config = dict(
    n_layer=13,
    d_model=768,
    n_head=12,
    n_kv_head=12,
    head_dim=64,
    d_mlp=3072,
    vocab_size=16384,
    activation='tanh_gelu',
    norm='layernorm',
    norm_place='pre',
    norm_eps=1e-05,
    positions='learned',
    qk_norm=False,
    attn_scale=0.125,
    bias='all',
    tie_embeddings=True,
    parallel_block=False,
    init='normal',
    init_std_qkv=0.0276,
    init_std_o=0.00542,
    init_std_up=0.0276,
    init_std_down=0.00542,
    optimizer='muon',
    lr=0.0168,
    beta1=0.95,
    weight_decay=0.0033,
    lr_head=0.00469,
    warmup_steps=200,
    schedule='wsd',
    decay_fraction=0.459,
    decay_shape='linear',
    final_lr_fraction=0.05,
    batch_tokens=131072,
    seq_len=1024,
    doc_mask=True,
    train_tokens=1375000000,
    steps=10491,
    dataset='wikipedia_en',
)
MLP neurons of a small language model. Each row is named by its layer, matrix (up: input weights; down: output weights) and neuron, and shows model dimensions 64-255. Each number is 128 + 24 x the weight over its row's rms, rounded and kept within 0 to 255. Numbers have three digits each.
Before each neuron's rows, "fires on" lists the tokens most often at its 100 highest values on Wikipedia text that the model never trained on. A number after a token or word is its count.

fires on: "ing" 31, "ung" 9, "ok" 8, "rap" 4
L4.up2832:169104152096128121148122177087157120107143146048146157157117134122164154107108145111127128137067149141120132123115121105177130156104103120116148164118145103116079095117127132085144129141177129108147132146148147146084147195132128140136120114074130082123122140108130184093178134115111158126122098109122143106137111142153132104135103124125104106110122113167131121172102096123156139135133105108141110135172118146140133141104098139122117138114160136170174136149150074097107107125116170108103117154135152134135149141150105101143106099100094079182130129111120133126134139134125124114
L4.down2832:110118142088100105137141109147162115143138125117129107156139134141117139156132096085132168129108160135105122111116087180149126103114112139106136148101097135101124096143132130109094161099107132138166112121135163174118140104165101133131142130131145111129157127095112116113147157129119090156132151140095127110134163108103122155135113182080146143146120125128128145154127144120101114126114119106117137124119072137112151138132144104157122153148140095140116099112096155113148144130122130070119134146095121158090115118087172146086089137130130145177170155155111115117090134131105138168

fires on: "is" 19, "res" 14, "c" 10, "ec" 9, "uc" 7, "oc" 6
L4.up547:098109127108162146121153085145160179154130156110059089142154086094095112124139141119159131181136114125176071151106129109152111155122131116132136159177137102145116079137168130121101148141163095145141083173173157094098140127116084140096118106140157112144132083142162122105122114131138126104097122132116157140142120134108112144143142126117162146139160157169134125133124097078120143147087108141080132138121126080108148108106131113133130172117153133160096085139127090100149138120128149127147145082128121136102138133098100135151105089120110146098166109141141141144158150176141126160
L4.down547:134127106138102095134158150128166136111096145106113137112115122094112101130121173099151107123139127102138137134141087112122108149124129122153121092124137127126162097127169127128106136114155110116098177113107138119156144114112118141113137110140127103125160161133109101090100143086136113116143115139180110144100116127161133076127173123127203170143148158137137127118136115090118125170141105104121125103166157139122131109078082136109133156142191118123113136147122119139116150093157154088107159119103133128112097149093124128161081090147098141125122126109155113149123107121098127106

fires on: "," 19, "ind" 17, " (" 13, "and" 5, "–" 5
L4.up1603:113112112132146145105159143153121199159118144139096109132113104094120136157120136138129138117169133117157132141145111149165133118134155149120133113114203149130108097121162152161168125142139121134128111104145153151136113133076139129134130132139104125101105123130130151083153108114106132120104106130140140189122123094138096176131140126123173170156141161121131131183113130091129160163144118074061135125155093142122074116129144090132131118163133137145101130128140091109102123140124139148119152147094144123138140129143098141118133134085153134128119157127136118149103176122116120123
L4.down1603:143096156128139146148085091107112094128175164160129094122164127155111105112134119149054146155109100164161130169125133088122128142099107151129159148115100117171149154156092104114130105128131116110112179163141109126189113133121140131119110147133165130122134110156109154113135090069161144143174109071104139087113191129096170170125123097068057130073119082081129158143140106141139115121134160133123118149116138140135117149117101097075128145140134136144112142172141140131082132125087139085127092086123165133112189144126122132081124097163135179097097127111076097142092110139114147171

fires on: "it" 31, " put" 7, " except" 7, " there" 6, " break" 5
L4.up1406:094137157146141155113119110077152149142184136109134123132145102122113151150177154103096123128135094082141135123113139108090151161109147123093098125056104150146124110144127197184102146151129147176149076181127145124115128167151109107141161152113156159113128146128126114133140115101135144139149092154088161131132118113128135130126134179112101109120112121128144179130116109161152109141126127118067145125147127094101145135163132127163130126101097176143146115178152113100144149162141125107129149144133111104130132129157111089160145161086137159101129096150142098121146090113112135158
L4.down1406:093136116121177172160099086145106105125151099139119114124125142103142083116121129088136157134163102102150169118139148097115146161131146161121154151141122133111108167126146127160137151104117115123116142120142157101122099098136173147124120152141121128110124186171136171145126119124148106099120101095121103106128143135120146137093116133148085136083089120105117129132129121123192091090142115159145131116108144122139153104100153139098144140072138144119112140161111170177134125092085124134103089159098148154147123105154096152151097109146073158140134090108142133148110104100091132105

fires on: "o" 27, " not" 15, "an" 13, ", not" 9, " is not" 9
L4.up2013:113139128116119141130108107095085103130106142162163147109146116166162096136135118127148173121150099136067139164124147078131137114091154114160130152140158151097146138145159163135134159118141092118140143126132161144106120093107138122106120096144140136111085136117114143139138084154080151073088151096168181131117148140123111151111123150108154122105132133124126159160135151144133158113168160108141139129147087115124181090113123107137127094156141104157104167123159139104157171147116152088103139120109106107126119111071100125142109114126137119131107120124112162154168106112115123150
L4.down2013:117149105110107130103163137115129120111142131068160145106133160140112129090079143091098120094182157142120120150125129135114125095121165088130107104128132129123115142155154100145124146135143157128124127117128144096136086131075169137141155123122108133098179112139154155162143180141130124095103117137151135089121103119117165120086133133129122075128091108114140150161099121116145107142146113134101102112129114143085115094113097102118118102143117110130081126087152134130095120166137154149127116141109117159129114122159115150136120098136121088154112116138134118150112132184134102150

fires on: " D" 29, " d" 25, ", d" 8, " | D" 6, " and d" 5, " ex" 5
L4.up2830:153152153157112119168148131099124123138122146055077095146097114116127135111102143140165142143115166141084125136150178139089127188076143134177116094093121130135146127137085118110121070141128161141122135119110144124146155108130087117120075153126145148112117156159113122116112100131132098155093128149120145157124120116116125124135099153145139099116137152137122138094127104125137087136146118152167169162100159126126175155095133126117111177080145109123158141139086114078140132137137141133112145103127137080132146131137187124129139166141104117127136174200127097148135127127124150129
L4.down2830:110141152135095126121109134116093145134138136109120190142156125089096124114126143150149128168133096149118117135192128124113116181181147111145129109128104134145145127126179123123132116139168147117178138101051141125143123140135114158112119157113180089122106122138094115142134123166102123122118165157139142133127096127136138100133157074170158176115081153100117100137121117121140148108170132070094120150142166130108179113124124151146150148108119141147113096101150160119124121106139122108142122105121137154118112146150159100175139143106159122114112145082151145148168117134142106121

fires on: " | " 28, "\" and" 7, " | — | —" 6, ") | " 5, " Championship" 4, "idae" 4
L4.up232:157118095109128133105132126092112116180125084134139124173137146154103116154128142146123122142149147170086137137111125133170122119149130155105163113132134131118129175178124113162139164127118138148108154186141127104137097112090134170147166134098145112113130147148126120141136143133166124095100162110138137143136148105170151138099119129105138178122140126150116118101160092080163129145109117162107129138156157139128132112115130123151125121085122102111139157142126134111138179123139141117152112088107124129089138120132111108124126082118151182096119164095102107161093122132133125135
L4.down232:116127143167099171118169114105174089106136189106108156110137100118129117144134123138156170146135130137097168117124118118148152115096167119143157091119124148126094153079133113108154110128153116125155103106164139183152104158085135149135155110130144125107163111098078053163137147161160171137139131117128119137148177144175112090143109108124086137132123115112137107117167149126132134082122155144105165142128132095153143089156139124155124139140071140122149103125131096139141117128144088169133106109144128129120105152131090111125174137153106129128122134131126133170122124133161108134

fires on: " w" 17, " o" 13, " sw" 9, " g" 7, "w" 6, "u" 5
L4.up1650:122145174102115147119153134123117145147140129119137148119112119102137149138113117133143146157153128153111149156138129158099140128131153121129095172117169118198169132111122141120132117138112105134127126159112108122144082135135131089109131136094132138091106096114135098119104149138098119119170117134120096152136111121118128127130111129148171132118140098151118166153136137157157145112115154134134089137146142119124155138133100146084092158120130127129137155155117154071167126075131120103152136121109143110150122127167087125141134093098110125086090149156148137128141121175102140167
L4.down1650:089101118135098113083119126098124100086131085119153123117196139116105092084138192110114158132172127149072123138130131176111095139156095196130138120137176126154148101116130120138151091119148118155148151129077149113140154125127145100153136114164124111126106108153142105131150136095133136104157070150130106136073110085108136162129170110156116160118131081082119094128125112133113121139151153111135118159166125138145120143149125151097152159102145107140137125117158169121131135087161144125125118140103136163125148107095111123118122139127156151126138118107146116135104123161130151139

fires on: " Z" 27, "^{[" 12, " under" 10, " z" 8, " left" 7, " Ass" 6
L4.up1447:156122102118136173125159121126136145127147125112140152164109094102158101112124151152132140111149130148141168110119165117151142127113110149180107104141133118145100142134135131113109125123085117172112138130164135128114100141137095121096126147158104123145080134093104094196111127092104159144135159060144142118120118136132114109108142146115131104139107125124139139134122139161153159107114097119116123107142118120172120159165120103125105126124094141104171176187122122155104136170133118155115152140168149123171123152129078103159127117148091121107125100102115117157113126119129128175
L4.down1447:141117089110147108109113153135111127101148085086102145120116131160128115116132132156127172143160148155101158133139100149120142104202161084143116124113087115121141136145150098125123118149103138121135108146127127147080150127127124099129116135106100111121101166118108117113110132132135097114171158152149152175122104134115126120159125121191111122144102128164162101097061141122136127142105119150126084091172149142134129135173108152111165089117089108110091169133086137166179071107141131136135180122162123110103095121108166137140109109170138139128085095105118162126133113152135108127

fires on: "ar" 26, "an" 14, "ic" 8, "ul" 7
L4.up896:109138101125122117112130124131119111137160115146074133091153135119090146105118089134104140114159139188153079145123151153081141125144141130115096133118126158112131129149104117132166116126143122088121152149145138101138164139145159115088098091097126134128102110117108154161120139144146141102102179112140156119118135148118114138129188162144130164149161169128134135085137187103107129174145126136116164110105124124192108113117149126087133128139167122114098101120188155106104147085145110128156147104100109122136109107112130155109156144161107137135087168107129092152126136082164151138
L4.down896:128119123136146134141119122122154135127107121155139118150160150138106088139134126126173125170157138113077142097170115158145141133117111136146107132116136173154150150141111110129122152094086113097098146138114115127118146091074142120158136097131156160130146157126171102143136132133075090137114127155158144116148105125151157133114160118095155142125152139148096148194114087112154145148165094104125153124143111126144146082110175118138108110170138119158092110120160139111138182114158138155150105143145135150087141090124131141142100134129163117133149076103125106106155155092102156144